{
  "d_mlp": 704,
  "vocab_size": 4453,
  "activation": "swiglu",
  "norm": "rmsnorm",
  "rope_fraction": 1.0,
  "attn_scale": 0.125,
  "tie_embeddings": false,
  "init_std_qkv": 0.0239,
  "init_std_o": 0.0,
  "optimizer": "muon_variant",
  "beta1": 0.95,
  "grad_clip": 1.0,
  "steps": 4226
}
MLP neurons of a small language model. Each row is named by its layer, matrix (gate and up: input weights) and neuron, and shows model dimensions 144-239. Each number is 128 + 24 x the weight over its row's rms, rounded and kept within 0 to 255. A neuron's up and down rows have the sign that makes its largest values positive.
A block is one neuron, or neurons of one layer that tend to fire together. After each block is what it responds to, as a language model described it from the Wikipedia text at the highest values.

L8.gate25 [112 121 108 151  98 124 141 140 168 134 135 113 146 154 149  58 126 143 119 113 158 116 140 136 122 145 118 117 114 139  81 104 140 139 122 142 160 139 153  76 172 120 148 104  67  90 147 141 108 143  97 122 106 127 101 180 154 105 169 153 109 125 150 104 123 163 131 112  85  77  79 142 102 139 119 132 137  78 143 129 145 133 119 137 126 145 116 123 130 138 133  94 108 152  81 116]
L8.up25 [102 123 148 114 134 151 155 118 131 136 147 105  96 117 126 100 124  90 140 175 162 163  85 150 109 115 185 105 110 119  97 101 161 112 114 103 113 154 147 154 101 148 111  99 132  91 105 137 125 145 128 102 118 110 102 102 140  84 190  94 165 156 152 105 132 176 135  99 142 111  88 163 114 107 110 141 134 130 135  80 146 109 119 124 123 150 114 106 101 113 158 136  73 124 103 143]
L8.gate249 [156  91 136 100 114 135 138 114 157 104 123 162 164 141 122 101 110 145 108  84 150 118 151 120 174 107  94 142 123 117 126 144 129  96 150 140 133 131 120  97 136 147 105 106 123 119 150 136 139 123 138 103 146  98  65 124 120 117 131 157 153 157 131 129 125  99 113 148 139 116 125 119 114 126  87 106 138 127 125 174 185 146 123 118 144 149 138 150 123 136  87 158 128 123 124 135]
L8.up249 [121 117  79 151 124  73 125 115 152 134 145 119 143 115 110 167 118 148 107  97  94 109 130 118  97 152 114 138 160 119 106 106 127  94 142 183  93 135  94 116 135 125 129 118 105 114 142 105 160 144 136 120 114 120 147  73 121 134 112 138 154 125 155 142 134 121 139  90 137 123 122 129 111 130 149 125 123  79 129 113 112 149 111 136 120 149 137 127 103 134 138 123 171 142 163 117]
L8.gate300 [157 166 150 145 110 108 147 126 110 194 119 104 155 130 107  97 136 153 116 107 124 165 120 108 124 148  95 150 162  92 137 147 145 115 125 130  85 109 148 177  69 136 109 127 138  89 145 128 142 114 148 113 156 136 143 146  72 115 125 167 126 139 183 138 114 131  96 167 138 169 113 140 102 113 143 116 133 165 121 133 137  88 102 124 158 125 123  91 110 151 139  72 158 111 134 112]
L8.up300 [ 95 145 107 122 156 147 115 113 160 155 146 121 147 140 131 113  88 135  91 107 164 165 142 162 175 155 122 187 118 167 123 157 140 155 151 124 137 140 117 146 113 144 111 111 111  92 162 156 129 155 104 127 118  67 113 124 120 127 164 154 101 142 145 138 152 120 150 147 133 159 118 132  84 153 131 129 178  99 110 150 153 110 131  98 131 151  87 137 132 127 121 129 105 118 144 129]
L8.gate410 [124 199 167 141 183 154 134 105 108  90 105 143  78 120 147 108 134 154 124  99 137 134 144 170 118 126 118 125 129 100 149 130 134  83 126 162 144 127 109 143 134 120 118  99 108  79  81 125 167 173 150 123 125  62 134 141 111 138  94 133 151 147 165 109  99 144 147 112 155 121 125 146 111  92 129 106 129 122 146  98 115 118 130 124 186 107 160  82 173 133 118 125 123 130 182 119]
L8.up410 [120 120 139 179 141 149 214 113 139 140 110 108 129 118 155 108 100 108 104 162 122 104 148 165 114 132 126 135 194 138  98  98  92 127 123 157 104 138 111  85 117 147 164 142 131  97 146  95  95 116 112 123 104 132 110 126 144 158 122 128 131 115 146 171 129 114 129  91 104 113  78 120  88 158 118 126 112 169 108 179 124  78 136 111 125 132 140 122 138  91 130 117 131 104 171 110]
L8.gate445 [140  91 100 117 149 150 122 141 130 101 115 148 123  95 107 132 115 149 132  86 132 107 126  73 149 140 112 144 123 109 129 121 107 110 106 113 147 110 127 134  80 100 117 136 130 130  94 155 117 153 170 168 139 153 141 173 145 153 123 128 165 118 134 126 130  88 152 111 108 115 162 124 165 124 183 124 133 137  90 169 177 134 167 124 168  94 136  96 165 138 114 130 148 107 124  84]
L8.up445 [123 119 102 138 115 127 139 132 148  94 137 113 126  85 136  98 137 150 105 131 116 127 150 119 118  96 130 123 120 146  71 157  90 168 106 108 105 160 111 108 125 179  92 137 108 142 128 154 110 117  94 164 119 158 118  61 165 150 133 124 122 130 108  94 136 134 125 135 115 149 120 147  70 119 135  90 164 132 144  85 122 138  81 132 108 162 102 119 129 134 167  94  98 143 112 121]
L8.gate507 [124 113 152 134 161 145 112 154 110 102 100 110 186 102 116 114  89 108 135 110 141 143 123 118  99 105 110 112 122 125 127 123 125 151  93 171  89 147  97 101  83 138 163 115 138 122 167 135 123 129 125 140 147 166 107 136 111 101 122  89 116 110 132 111  97 126 167 137 114 172 130 163 126 122 150 116 150 143 125 108 108  99 117 157 121 103  97 152 134 154 167 111 101 159 155  91]
L8.up507 [111 111 102 141 121 128 106 157 118 133 104 102 129 121 113 148 142 123 133 134 117 151 137 128 195 136  81 120 190 158 143  96  89 160  96 128 124 109 108 131 109 136 111 123 116 121 107 115 118 156 113 167 139 145  73 119  89 124 119 105 104 107  99 179 160 169 115 150 101  98 108 123 169 149 132 114 121 120  75 124 126 152 156 153 114 130 153 144 117 130 149  90 122 146  89 107]
L8.gate570 [149 147 135 172 153 113 122 114 110 168 147 119 125 127 131  92 127 144 151 125 157 149 119 130 102 125 136 152 157 130 108 125 117 160 125 107 123 133 133 130  95 116 124 161 112 124 157 114 159 150 169 180 131 112 137 104 131 163 109 144 106 130 143 146 171 129 123 129 114 112 118 117 126 118 163 125 123 116 110 150 135  70  97 163 108 129 132 133 168 116 147 134 127  83 107  71]
L8.up570 [126 131 115 118 120  97 142 135 159 138  96 112 111 125 127  97 142 121 149 135 151 121 137 137 156 107 175 163 144 101 130 141 162 131  98 133 146 127 117 107 133 187 157  78  85 116 114 158 153 141 123 147 143 148 135 114 152 120 129  87 126 120 149 172 136 153 121 100 106 172  76 142  93 126 115  87 125 148 126  81 132 154 118 112 121 108 110 111 172 112 106 109 166 176 112 114]
L8.gate643 [120 132 108 161 152 162 118 119 145 136  98 128 140 118  96 126 105 106 165 114 150  95 130 128 121 124 125 162 143 164  82 132 104  98 142 127 109 128 149 129 160 171 155 108 149 104 158  85 123  93 126 148 110 161 135 102 160 113 176 150 139  89 139 116 127 144 102  88  97 132 130 136 160 149 129 100 169 124  87 104 118 118  93 117 112 117 141 103 161 114  97 119 160 162 120 120]
L8.up643 [100 116 119 147 129 127 134  97 151 121 143 188 138 152 122 141 142 109 157 111 125 129 136 126  90 152 131  84 143 142 131 141  94 155 140 130 136 152 103 104 121 101 137  90 150 120  82  96  99 123 128 119 138 107  82 147 147 106 143 110 124 121  74 116 155 112 105  97 112 128 123 102 125 106 121 153 123 167 109 123  67 161  87 159 120  92 121 146 139 168 108 123 132 180  85 156]
Responds to: Final letter of codes. Final piece of short all-caps abbreviations and country codes in tables and lists, such as POL, DEN, NWS, FIVB, SAK, GCSE.

L14.gate239 [ 95 114 153 140 108 129 120 127 164 185 148 121 152 134 111 120 117 156 112 171  91 146 151 115 121 157 103 148 101 142 183 106 101 132 152 125 128 103 113 146 126 156 138 111 125 161  73 143 151 116 124 131 117 137 142 134 120 105  86 102 161 127 132 114 114 110  73 155 143 113 135 118 136 127 150 170 156 174 115 178 175 105  96 143 145 177 120 117 124 109 136 141 110 104 108  99]
L14.up239 [174  98 120 161 122 119  98 119 176 163 111 129 189 108 133 112 115 139 105 105 141 146 166 126 130 147 105 151 135 113 134 131 113 166 143 157 123 110 109 156 134  88 158  82 105 106 174 148 111 120 146 172 153 147  81 115 107 144 135 106 129 141 138 122 111 162  99 136 121  88 181 118 128 134 133 103 113 143  85 144 149 117 117 197 104 141 151 140 110 155  91 124 136 148 140 109]
L14.gate272 [118  85 131 143 190 164 138 124 119 113 105 152 103 173 137 189 117 141  91 130 129 135  91 111 118 123 107 127 162 159 118 100 134 100 142  95 126 102 112 101 104 120 114 139 121 104 107 111 118 143 134  84 148 137 117 172  85  98 114 148 120 181 161 122  92 121 108 102 130 145 121 124 104 138 148 123 120 168 101 159 162 134 150 137 156 178 132 141 162 107 131 101 112 101  86 102]
L14.up272 [147 136 118 121  89 128 144 147 119 109 130 123 134  91 122 109 107  94 175 168 138 132  91 121 103 161  90 118 123 141 138 133  97 117 108 120 127 150 133 125  86 154 145  96 143 164 142  87 158 123 130 138  94 122 117 116 131 139 112 161  72 117 102 106 116 136  62 128 107 146 151 165 162 133  96 102 116 113 135 123 121 131  89 101 145 158 125 108 136  99 145 104  93 146 149 145]
L14.gate320 [134 127 114 127 137 150 146 152 135 120 132 144  94 129 120 164 118 121 124 111  92 101 149 128 140 168 147 155 125 145 144 132  84 156 148 151 160 146 120 116 133 128 155 113 121 120  98 106 164 141 120 131 138 103 103 130 131 126  65 148  86 112 104 124 121 150 139 134 125  98 118 151 107 149 162 123 100 107 126 140 150 143 114 130 122 179 107 163  79 117 122 120 116 111 101 150]
L14.up320 [131 108 138 121 162 176 148 102 150  90 138 134 134 153 188 124  88  91 149 113 126 123 125 116  98 131 103 128 129 125 156 116  96 129  67 119 128 169 136 127 123 116 100 144 166 153 138 156 140 120 120 114 156 135  92 130 105 115 112 137 118 139 142 172 123 112 117 119 109 127 125 148 160 155 124 107  90 110 107 102  94 134 109 170 141 184 132  81 142 113  91 155 125 130 106 125]
L14.gate621 [133 115 125 155 166 132 133 154 126 170 137 129 162 133 104 143 114 145 123 138 198 117 108  94 108 154 155 124 115 181 157 103 105 172 110 113  99 112 110 121 111 109 112 128 107 120 124 144 124 138 184 114 113 104 108 110 128 152 112 142 130 140 138 174 128 115 143 133 194 126 137 153 117 164 148 106 121 117 134 138 107 133 113 123 112 136 134 180 146 165 162 115 139 121 118 126]
L14.up621 [149 167 130 156 149 143 113 149 164 141 155 126 114 104 131 153 148  91 151 109 169 137 132 191 103 112 128 128 137 138 137 108 145 115 156 157 127 139 146 139 104  87 135 106 148 120 135  92 134 173 145 144 179 142  95 130  79 165 101 162 133 127 108  62 170 169 118 128 104 112 154 102 107 153 117 135 108 144 131 151 129 121 104 164 145 136 118 107 127 131 130 152 132  98 110 104]
Responds to: Clause-opening function words. Function words opening a new clause or phrase right after a comma or period, especially "for" in "for example"/"for sure", plus "there", "In", "After", "due".

L18.gate280 [139 157 144 119  56  97 119 183 120 111 119 115 128  99 150 126 114 145 160  82 142 142 128 118 116  88 144 160 105 149 160 120 120 141 159 103 142 131 132 141 135 110 140 137 139 133 151 126 103 109 111 106 103 117 141 129 144 178 102 161 134  95 106 170 129 131 162 168 115 172 164 113 169 122 135 139 113 116 175 119 135 111 137 107 158 142 176 125 142  86 168 108  96 125 127 152]
L18.up280 [143 143 166 126 148 116 137 116 139 139 151 114 153 117 132 139 117 135 194 149 131 134 121  96 141 125 140 116 118 208 145 147 112 140 106 112 156 102 127 150 112 136 145 122 151 121 109 110 166  95  93 103 116 111 139 120 102 120 122 127 120 110 131 116 124 118 152 167 175 162 139 158 131 147 117 118 151 128 122 109 145 164 162 152 174 140 145 107 138 161 108 145 137 147 110 124]
L18.gate378 [159 142  70 122 153 172 127 115  79 123 142 109 111 149 138 125 136  60 133 140  87 134 134 123 137 122 166 144 128 117 141 124 114 167 131 101 131 110 146 137  94 146 171 140 123 137 116 122  87 102 180  91 111 146 121 163 124  95 129 152 106 134 146 110 114 159 136 142 138 130 100 118 114  78 123 127 152 129 124 156 118 113  98 110 159  84 157 109 150 147  48 134 141 156 157 116]
L18.up378 [168 131 121 117 132  83  95 170 156 144 141 101 132 149  81 127 132 117 105  98 141 156  79 138 101 124 119  70 130 148 154 142  96 137 142 133  92 170 126 142 143 141 152  86 137 140 167 142  84 113 103 144 106 118 131 200 122 113 114 165 118 166 162  92 119 131 107 146 154 100 135 151 128 144  96 104 137 129 135 132 195 121 122 123 133 110 135  90 108 125 139 149 153 150 133 101]
Responds to: Verb-linked auxiliaries and adverbs. Copulas and auxiliaries (be, is, are, were, not) and -ly adverb endings placed just before a participle or predicate, as in formerly known, to be transferred, rarely corrupted.

L8.gate8 [138  98 135 155  97 175 146 123 104 115 162  96 126 111 141 114 134 106  85  92 143 100  79 116 124 136 124 108 141 103 137 119  92 119 126  99 120 127 137 122 133 158 147 117 170 101 108 137 176  91 153 135 117  97 120 139 126 155  86 129 107 161 115 175 126 118 106 148 182 142  93 124 105 151 148 143 149 122 163 146 156 159 182 163 131 150 141 125 164 161 146  95 118 142 114 156]
L8.up8 [ 59 132 171 159 121 133 155 146 103 103 106 118 148 137 124 113 126 158 135 169 120 125 116 114 148 157 130 138 142 149 134 120 134 142 135 123 130 160  80 130 152 124 105 181 137 103 140  88 124 126 136 143 143 123  94 123 127 122  98 116 146 142 129 101 130 124  97 129 111 110 134 160 156 122 145  81 128 148 147 106 146 105 135 149  81 147 136  98 120  98 145 140 132  95 156 110]
L8.gate170 [132  96 134 141 151 153 105 109 151  94  95 101 129 156 116 160 146 107 117  82 107 106 139 141 122 154 121 150 121 150 152 118 125 114 156 127 151  93 137 148 128 164 174 133 123 139 127 139  98 131 105 126  51 112 131 111 118 141 119 168 136 132  95 179 139 115 111 131 122 137  98 158 139 136 136 163  90 179 109 151 149  96 124 118 146 148 147 131 108 150 105 149 178 139 117 136]
L8.up170 [108 142  98 129  81 143 154 146 130 182 128 115 124 108 107  92 114 106  94 132 140 131 131 129 121 148 118 161 150 191 103 139 116 124 134 175 103 151 119 114 159 157 119 160 133 149 175 127 143 125 122 111 129 164 145 140  96 109 182 135  95 172 117 126 165 136 174  82  84 137 125 137 107 121 147 104 167 161 140 101  97 108 128 115 126 154 139 145 128 109 154 128  92  72 143 125]
L8.gate282 [123 116 161 151 125 141 117 147 136 142 105 117 106 169 118  88 123 132  93 136 145 106 100 145 126 165 144 120  64 145 137 100 113  78 156  94 106 100  86 123 153 156  99 120 144 149 156  92 171 162 104 122 114 159 124 141 156 146 135 104 144 113  90 134 129 108 101 108 114 137 125 144 133  92 167 142 169 108 140 160 156 135 123 168 143 142 138 114 146 143 123 139 121 120  95 135]
L8.up282 [108 127 161 169 116 123 120 114 119 114  90 135 114 171 101 145 136 137 105 105 164 138  88 132 118 143 123 141 161 118 115 103  98 160 143 122 119 138 123 137 176 103 126 168 143 112 116 127 144 121 170 113 135 155 158 127 104 150 128 118 114  88  99 139  92 166 102 136 136  92 151 145 133 140 132  90 125 141 133 112  98 118  54 110  98 110  81 135 152  90 127 121 109 119 133 136]
L8.gate304 [107 151 121 159 146 111 139 160 133 142 138  91 129 137 121 174 135 129 178 135 132 144 118  45 126 125  88 116 142 100 131 153 154 124 137 176 111 160 127 103 133 100 164 132 197 157 105 146  90 170 135 114 100  92 125 140 131 135 108 109 119 106 149 160  87 109 134 179  84 132  87 113 152 134 116 120 120 129 101 122 118 108  87 100 126 140 154 115 103 162 128 114 132 111 137  89]
L8.up304 [115  80 166 115  80 137 124 129 117 133 165 129  94 163 150  99 176 136 137 130 154 165  97 109 114  98  97 156 150 111 148 140 123 139  82 137 111 117 114  97 136 111 150 112  96 142 123 123 124  95  89 127 111 124 123  99 164  94 100 140 136 114 104 102 181 159 151 117 155 134 132 128 129 191  78 111 128  93 134 153 106  99 108 160 106 107 114  97 165 145 125 177 130 132 115 153]
L8.gate350 [123 132 159 109 104 159 123 167 145 102  92 126 128 143  81 153  89 133 125 133 122 120 151 128  96 141  99 128  99 120 144 137 141  95 128 162 113 109 149 101 123 160 127 162 160 193 113  79 128 124 138 173 153 161 119 151 145 151  84 126 103 102 106 126 107 111 100 101 123 130 106 112 132 175 141 132 128 136 136 127 146 139  89 156 160 145  88 126 142 105 149 102 129  61  90 122]
L8.up350 [114 155 106 140 146 154 118 115 121 157 108 118 135 142 114 102 134 176 131 112 129 105 125 152 157  79 163 173 100 167 136 153 135 109 145 137 142 148 142 103 139 115 119 124 118  88 182 116 116 141 143 153  98 156  89 124 138 141 133 145 136 129 154 123 120 137 144 149 163 153 116 149 144 121 106 112 162  72  88 119 143 100  78 136 149 113  93 110  89 129 137 139  90 165 102 152]
L8.gate377 [114 118 122 115 100 125 176 132 141 139 161  93 105 127 165 136 128 135  99 157 161 106 174 116 145 136  85 129  94 166 131 159 143 104 126 153 124 142  80 127 138 119 123 137 130 122 120 149  92 135 116 120 124 157 116 129 109 145 103 100 129 143 105 118  92 100 125 146 113 117 140 122 114 137 133 160 166  83 107 140 139 107 103 135 151 158 115 144 108 141 114 104 134  95 141 146]
L8.up377 [137 126 133 149 164 141 112 143 143 143 128 114 123  82 101 113 115 135 123 144 157 137 122 138 129 154 163 170 154 123 180 168 144 108 161 102 100 161 107 129 102 160 123  80 153 153  71 143 140 144 147 136  95 125 124 139 122 120 143 154 127 143 103 139 117 127 122 136 199  94 160 114 112 123 129  94 100 117 117 126 137 129 110 104 139 147 138  96 190 104 137 137 149 116 126  93]
L8.gate390 [144 115 126 149  95 158 121 119 121 157 120 167 169  94 131 103  81 120 112 123 135 128 142 144 111 148 124 152 105 156 146 104 140 154 126 111 108 135  79 100 130 120  90 139 174 133 122  73 155 118 119 123  81 152 135 115 153 105 118 134 133 111 151 135 148 130 123 155 142 128 103 165 144 122 184 121 109 128 137 162 128 154 160 143 139 173 108 133 140 115 115 123 126 159  97 126]
L8.up390 [126 109 113 161 143 159 147 138 127 164 109 193 170 153 160 107 124 128 159 114 143 101 110 101 101 154 104 175 104 147 118 102 140 111 103  90 103 134 151  69 112 122 149 130 171 154 100 102 179 134 108 133 108 218 140 139 116 115 129 109 101 114 147 118 118 150 159 137 144 124 136 137 124 154 121 193  92 145 138 134 135 144 140 167 152 147 121 172 130  97 141 125  93 139 106 123]
L8.gate429 [125 118 120  98 162 149 127 137  97 124 124 116 135 117 121 125 126 132 171 103 159 127 164 116 141 136 125 124 165 117 184 140 143 145 160 101 110 121 150 122 153 112 109 160 155 122 135 152 159 158 176 136 135  81 137 147 180 130 128 121 115 129 146 166 116 159 149 128 137 117  89  99 115 121 133 149 132 147 145  89 108  79 107  91 187 149 137 148 111 117 153 142 153  50 149 165]
L8.up429 [148 126 152 118 110 142 113 143 114 123  89 129 118 154 126 149 133 132 111 130 136 142 118 123 135 150 133 104  93 110 148 103 157 166 136 156 132  99 144  87 121 102 130 123 158 119  87 120 137 126  95 118 143 120 159 102 150 101 174 123 109 126 127 159 115 130 130 141 117 122 129 137 143 147 125 144 118 179 140 114 122 125  94 166 144 139 151 132 143 141 167 119  97 147  94 147]
Responds to: Clause start after "and". Punctuation or connectives opening a new clause right after "and", "who" or a comma, e.g. "and, in 1959", "and when", "and while".